config = dict(
    num_hidden_layers=9,
    num_key_value_heads=2,
    hidden_act='tanh_gelu',
    positions='rope',
    rope_theta=100000.0,
    bias='none',
    parallel_block=True,
    init_std_down=0.0646,
    warmup_steps=160,
    schedule='wsd',
    decay_shape='pow',
    batch_tokens=32768,
)
MLP neurons of a small language model. Each row is named by its layer, matrix (up: input weights) and neuron, and shows model dimensions 32-159. Each number is 128 + 32 x the weight over its row's rms, rounded and kept within 0 to 255. Numbers have three digits each.
After each neuron's rows, "fires on" lists the tokens most often at its 100 highest values on Wikipedia text that the model never trained on.

L5.up757:075110150149068097198103129142121068106169192164100093116153142139143122158154137178123090155160160130174151157075114138091153107130138105139150181076103161064127125138155144141146155153116098170161123139095182210097129083125126089163055126139129175134093068109110148168178126121135094133095174096139108123134116110106161175139163078134141122121084128157092093161105038118148155045109
fires on: "–", "9", "-l", " l", "ay"

L5.up229:164115107105082173120148141158074112192124147148081152096109128127197130110112126103097170188135101170082134109108135154120159159147153091126140173125113229142123141180134098112120176119073038106132112178159109129210125132091121054130135169106101146154078115149115144130163037129112091165075090159145090157137133111089144181141115114184120121135122119128118162143120134091147115124142
fires on: "j", "z", "al", "t", " former"

L4.up393:112111140151130163109128131111139131157165184214109145118143116059140069082101155186161141178177169123098089183080111146096079195159108070119125075125159201082104130116137125132154140169076137174127084102160163138112135132087134178159157131051168120091188092108078084100135114135128077123119165131117134155143134163127180119136095140101178153147088133119131128125182151113166109083117
fires on: " of", " ", " are", "is", "ains", " s"

L5.up924:119204165196155092175139145147133152177139142149141141100161128154178184113132092131175138128177144123143151104079103111150067150079105106161120122168142142139167111084158153172136166111134159101120103176121175083132110168133081102102104071117139117139100119123151129185081099067082141162166152140132127129069092084158136117116126150114133063174119150167088120045124151132131087132161
fires on: " is", " was", " became", "l", ",", ";"

L5.up515:116110116170150129124087097115143128161173149184109163073121096124110114162183138088144122122093101076097159149122085150148068114124115082100144145073198158135108128080132133184142144174129146152135115119164202096097237116133128113114147116108130094098138134147118095133162125149125132119090195151073174110091082072150084107106100147110141126081148152137100113086166137153100099106160
fires on: " |", ":", "\n", " life", "}"

L5.up872:083104146160141114084110111147093114169176174124186139080116148127112173140097078106199178081088133118121115146104120212094150121133127148059132107127198151140105121095141119141138170164027112091115137152117179079120121165108159154140115096148103122089112096133084121157128143082113127125191194178137167111150149148168177169119118122143126110064085122079110132159166107115107149091171
fires on: " and", ",", " s", "4", "ity", "8"

L4.up320:069108170103133116167150173090124096095113160133162098117150182134116129109181090185152151158173135126098110134126162119146052114179114112161160165083171181049110152067114133125118146127114098131097143101122146181128094153177074137144172100061109128097231033152109132126113152199137095060199154110122115118132145147114147149149128127160122131170188132120136085107102100100137137176127
fires on: " more", " is", "p", " are", " occ", " fe"

L4.up411:077132149140160101108138125136138063107164180121139151096144152131183070105177095121171183136126182067136136125117113150146150191172117172176112085079137148145163157052171128152158191149111100126231112205183122158132140151129127163158121109133069083111154084145122134097127082118063097135159156121128125165104100178079157137138100166106121126124121124143106151117108095130086126079143
fires on: " \"", " sh", " '", "-", " red", " def"

L4.up342:110147134155165120132112192137099118120121175165154161111168096120101120148128079152140153122134132110096055131118132123159129116128134115132201103111137085133142072126116103116135117102119137188118137083152148116084168207075116094136136086144131235141092152202124108144081207180124085064128193137152148087103165165129158128139136134121147074089138150166095133147096122051062080154098
fires on: ";", "n", " were", " of", " had", "′"

L5.up189:110113142118119148156076129043156133103155145137140096123147114211126104166095096108116105065169180147141086113108164144116070097181125077165142144076110152131086145091118109148178136117121147138184096111118128144161104149123087127169161094065149151108154152147100147135187147157119112137088184166122108098078144141143104156128131129085166122101172138100096111155128146093077093127133
fires on: ",", "1", "nder", " By"

L5.up804:108162096093115120131121094191139112050145161143112137105102185130100106125130095140092121112153179056108165121147132141132161119204152148141142089121128147173131113036135107082141140190123110168184098153151166162133174163134064131173169088094133100096171096126117140138137096146099138087097166146084115181093139132108170188153109095099145174116091118124159087137090100129123156131108
fires on: "ep", "-", "ched", "-f", " def", "ow"

L4.up385:073155152176154119164083062123116128125156142161129146201106147076115136144057100124118132155148170157143159144186072116089118123098162135171202082108159149147078075121136161193098140158158126149097076137191184161134099115072161102148119126139099154094093131124096175138183062109148133154092118094112162062074086139156127129142126133141170114120106121103098118151142149141068125112114
fires on: "-", "c", "x", " &", "8"

L4.up311:140134113117134108137129158162138076047154156129068097135161162196157123169106101170092120122133130145131078142127122125197117133132140078124110111044100110173127139164122170106179163090100120086147086113146125150151203108103127143085116136078096115147158115139108116115199169143127126142124131139132123107105066112138115199084163117124199161115122109122149132180100087079116137089153
fires on: "as", " As", "em", " as", "As"

L5.up611:076103114162118138153156164129065115187147138142089182109123095152104140124144126112139140103136154067135140153189109135097096120111126072108150106180149094158110150097156147152133145124064176128150104158139164136061128128129079163126096120178105140134124142130092199217145129089138148134126109097170132113141137138117209140093129115147163134087122156108117104132113130102097085126162
fires on: " and", ",", ":", " of", "m", "erm"

L5.up241:106156102170118075100146109070149107205142171140107139137112132029143161120065103173135109153151178143183149142108120154135078172175127109107128074141112139111093146097109119172156128178073155140157093134118169082139130101146138115136201161079131131085144096109108111087114134131106126120154154059148132146113103157136161110100104112096152131151107124173088139128156069130180114118135
fires on: " in", " of", ",", "rop"

L5.up414:088142096149140171102078181085107100142153060120095148106175154184089100178127123109144142101078122112170132145100143139140084094142142126122142145110168136124119115071133126142140162126135109126153091092141183143203167139164098126175159053131176183158111115154119171146103144108122176136131199087095155100102115104150136129109120104111215098103177094119139055174158120119087144141103
fires on: ":", " |\n", "ode", "ults", " det"

L4.up141:070155168179113118200125103153107123157116126158106180111117156156113133135140091127174160113131111091126102103144114098180109097106101205113107137134176116171130071053123034135131147169112125174182119159130156163111127082111118094171065081150124136129047119146079157182098168079148136146128124120123182107128080167137158145126125084143186109081108151140096108120116143127155113110166
fires on: " and", " &", "anc", ",", " |"

L4.up887:132136157159154118116183142150084101163152100161180126110112154135114135133107081127115163123153178079134174123155083137101139171107131096143089123069166090118106147116112134140141158161121146152105153115092161195112130115104072059159027146115128173138070133111097130160165171111184091186126145121125133177140081126101142171114153115120158151124156092121105141111085106143069129148156
fires on: " |", ":", " of", "he", "9", " a"

L4.up676:151131123148077127129119140095128152096152160148131120110151130153136120160171184152124154118221190134122123119064080147125074155126136046134059053132135124121217100096080113119142134140115055167115122116097156167168122187176094112133104127090157097141077165112138080119117123139081128157158141089130116174122136145160127128120123145120127106111131101113152069069160171131135111103172
fires on: " is", " was", "ain", "re", "ond", "ear"

L4.up444:124153122146115095092135104143106116138138143115088143107120129112129085129120081147127116149154129097127106178075120149140125176112105156175147114096147161143089098097143138119137155238079127183175061164143161091084126115088169140131197189079124089094140154121130114150199085132105147123148147160097123159097128163118138129138156129137157154136103156121086157127192051115111099021124
fires on: " of", " ", ".", "–", ";"

L4.up401:098097149122106143173116118111118064203163145135148151133159209096166090125117089156139105104135092165122082144138130150145156123157080071157199138140126121127114080143119112162158157175095136100142081120128165177121101174093133152080120130090037115166162120094121177132165133127191109148136154158140178123102079176148165161115158077162127139105143117081102124132085061140150074140174
fires on: " and", " of", "'s", "ly", "er", "ry"

L4.up573:094075153161113144164084134120112081095158147160144145116168149172159090079195106192112149175171152119101091129091098116146057152104165048144103100120163164164095097084099105111165150164066156170117119136166127093102141159157154090112122115109172144130188070086130114106102117164128120103049136088112144176157073136131103173107117093152131154181093143095124067088120168129117127091168
fires on: " |", "p", "re", "ly", " was", "ov"

L4.up875:086088186173107093165156166105158048086160151126116103129182151200120094139166123136148178140145154152132098134145156139153157137125164087118133142120191159129108125045113123137132206165087151101110111118104139124084123129106108096151091138081127131109142121176135083112181101189136084059156099130154128177120116157090144155101138139127148150111156160072122148079186114117120049057167
fires on: " is", " |", " are", " was"

L4.up701:078137199140087126058055101161104124120153151142155128137082172086152116124174133119146105144128128143086156159134121094163141152189114095088160098074153118141117116081134119148150159173132147123168133157166154128121126148094091122097114168136098155154148115110129106069159091095025136075140146126087148133140082148163148150150172136177160153097135136091135145161104147143144160083175
fires on: "-", "/", " bl"

L4.up18:114144151114111168220152172099117129165132128163117150127143157144155118104117094171166158149164115059108109128109118130178110199167150104084094087149148112178079081093106075161104120153100138153162155139130182191115125117080131135157129150070144088072151097055087138125168183132110166145117161099123165133153076147155183121111179089117175126151112095131100063164114133114123149066133
fires on: " and", " as", " to", " &", " on"

L5.up556:131194119162136070127126152154100058122135117105146118114107134171142093119110087131105096137156122181165117154170125134068160133096119118154130074136087149140099077107158126174101189141126090130122133126181112144167152138027101172112091231122164145157168151093117106127126127165167052127131143121128086109086122118163149163148098087130158141145161157124102109140130128165062129074126
fires on: "2", "D", "6", "p", "c", "-"

L5.up320:133155146179093154218123170122178100170127174178157142088121115121154088128165041185118196136109129135129028120072110151157120143143157140097183097088149156100090043127118153175132136137127161132105091086153120141152138159112094100121137130116119153123118088105124125121072131169075098093122159170112161065147096145113098146123136110153144125143129166151051107110142098069035107160158
fires on: " and", "ing", "n", "ted", " of", " by"

L4.up416:127120120109133130078126110071122142171157085158163130125148157084210165165068135099174131121175158094151134145086145126197081143141102083107101144116172189162143140116074068185124142174066133167113083115181142102127135128104124102169112111045124094119133102145123138150178111081101109112079182154162189137062128102113154102124078141094135131135155105130120084172178129092161128105129
fires on: "\n", " s", ")\n", ";\n", ".\n", "s"

L5.up421:138120109124175165167121099087142169095166134110164087107150091117087122163166126103128130080173175143129074093156115075134059132188125160120114114146131196063082104122118101193136193106137147133138147102136139135101134186156146097108101157117028135115161120194062090092130128157103110128154178147118108117079138185128142149126158117104162076106079136165099083177161174086140094152169
fires on: ",", " ", "1", "4"

L4.up207:083155128143128105159053098092130047116109126140167112054139117138130158169115095135142104122115136141122109124186129146136123119107111071121118107134134134107070113150132122196114164196092087153175131076180140092142142179114097155164095050127061190138157129198083093187131174163169089103165135099122094164114149148094161172141129090151135130172131123165126103117141050128085103106178
fires on: "p", "sp", " (", "c", "mp", "f"

L5.up744:096136147125127107123095122163107105099187112134149155033149098121147102185088130087195111073110151095140135127114113122151124129107065149092075099118180159155141129088121157140118192140135151150193132137106115100156171112119128095167143075091157103125120128143122101141145223137115138141102168128097177144105085151100095117158076105084182116088131105136148069110165138107068148126140
fires on: ":", " ", "):"

L5.up697:129145139112085120143135100103140101138214118169130177120160125096132080136105067095131199120122195124165158169070056165104064168173123106090153118150132131120102118124130132117129152167067141166099157138119152087135126104121134117116124148090166121061106131159146119143150089050114144127106162119130150113116133141113154116087106124071174132157080103134127102163212139096181115066135
fires on: "\n", " player", ";\n", " of", " c", " in"

L4.up251:125096110163125109158135121135062114155145091124122089145101211108121110211166109133094079059148103142115136167076131153168115086120090143127144130178146121101138094099087096171169161173027168103115112153100103101107138161090149115105136126138117157126057154152132146174164104067194104152126132151140138135113128169179136161115163122153152146095104140087090136081148141154130113078123
fires on: " and", "l", " &", "ry", "ly", "sh"

L5.up756:117191135185106121146145126069140141172142153153162087164130113140095115122183101158156172108139160139144076045078115144186131123125125154147150111125093160088085069064117184141130153093152128131141119153144146094098131204080095126155068130119085161121106157144076107139139158114134155124164165130133156122103106144125165114188118164117108025091158115108104148105173104073128096133119
fires on: ",", "0", "2", "4"

L4.up202:127132142115088178159144095114128103133134194100082160160146118160116096158159080126131080130172134149137124146104119088145080132106118100184073098103137138103117128093152111045175120151111137170132042181077175165164159167128128106160103174082147109143063108115133148203095143198136106142156163108143138092149073111103153152103194158103146143136139145111106117106166076081131125067153
fires on: " was", " (", " is", "an", " |", "ither"

L5.up939:113131147096161161172090120061157061108151124110097132117189166150114143167100081096192093102165187104161117164171138094132113110192105096105106067121176133084114164089154111152165151154180129105149152135124196120132153134133052092119110121085162139164117077161119107109150124134061153161103145124128129122087107161173146154142115119135152135130160056139101015125109124114118121117205
fires on: " ", " (", " te", " life", " =\n\n"

L4.up575:117178154192097127102055120099169132178148108145134102101144130128171141089131138064187179145171150128152065097114122106131114118115134137121120113148097186177159112156152111182116114177128114137147085092153161117151134141143136084128152130103029141164112136118063127210070168111110125054149182151145182118117161145122152193155138137168132141127143130148069100108184085056099130161092
fires on: "ent", "en", "and", "at", " "

L4.up721:104112172149106148149097159142128119138119161137161174122156146098108152097194141075158151114147128111091156161115060137146135124153120074140072087092119153093112133099089151110077104154103129201159106126193147127081113143100105144103155193151124149136164042070134122132179103131092120083088140109159107134132090144152127135150109110119143148130109153115135092181173118141133157165168
fires on: " ", "/"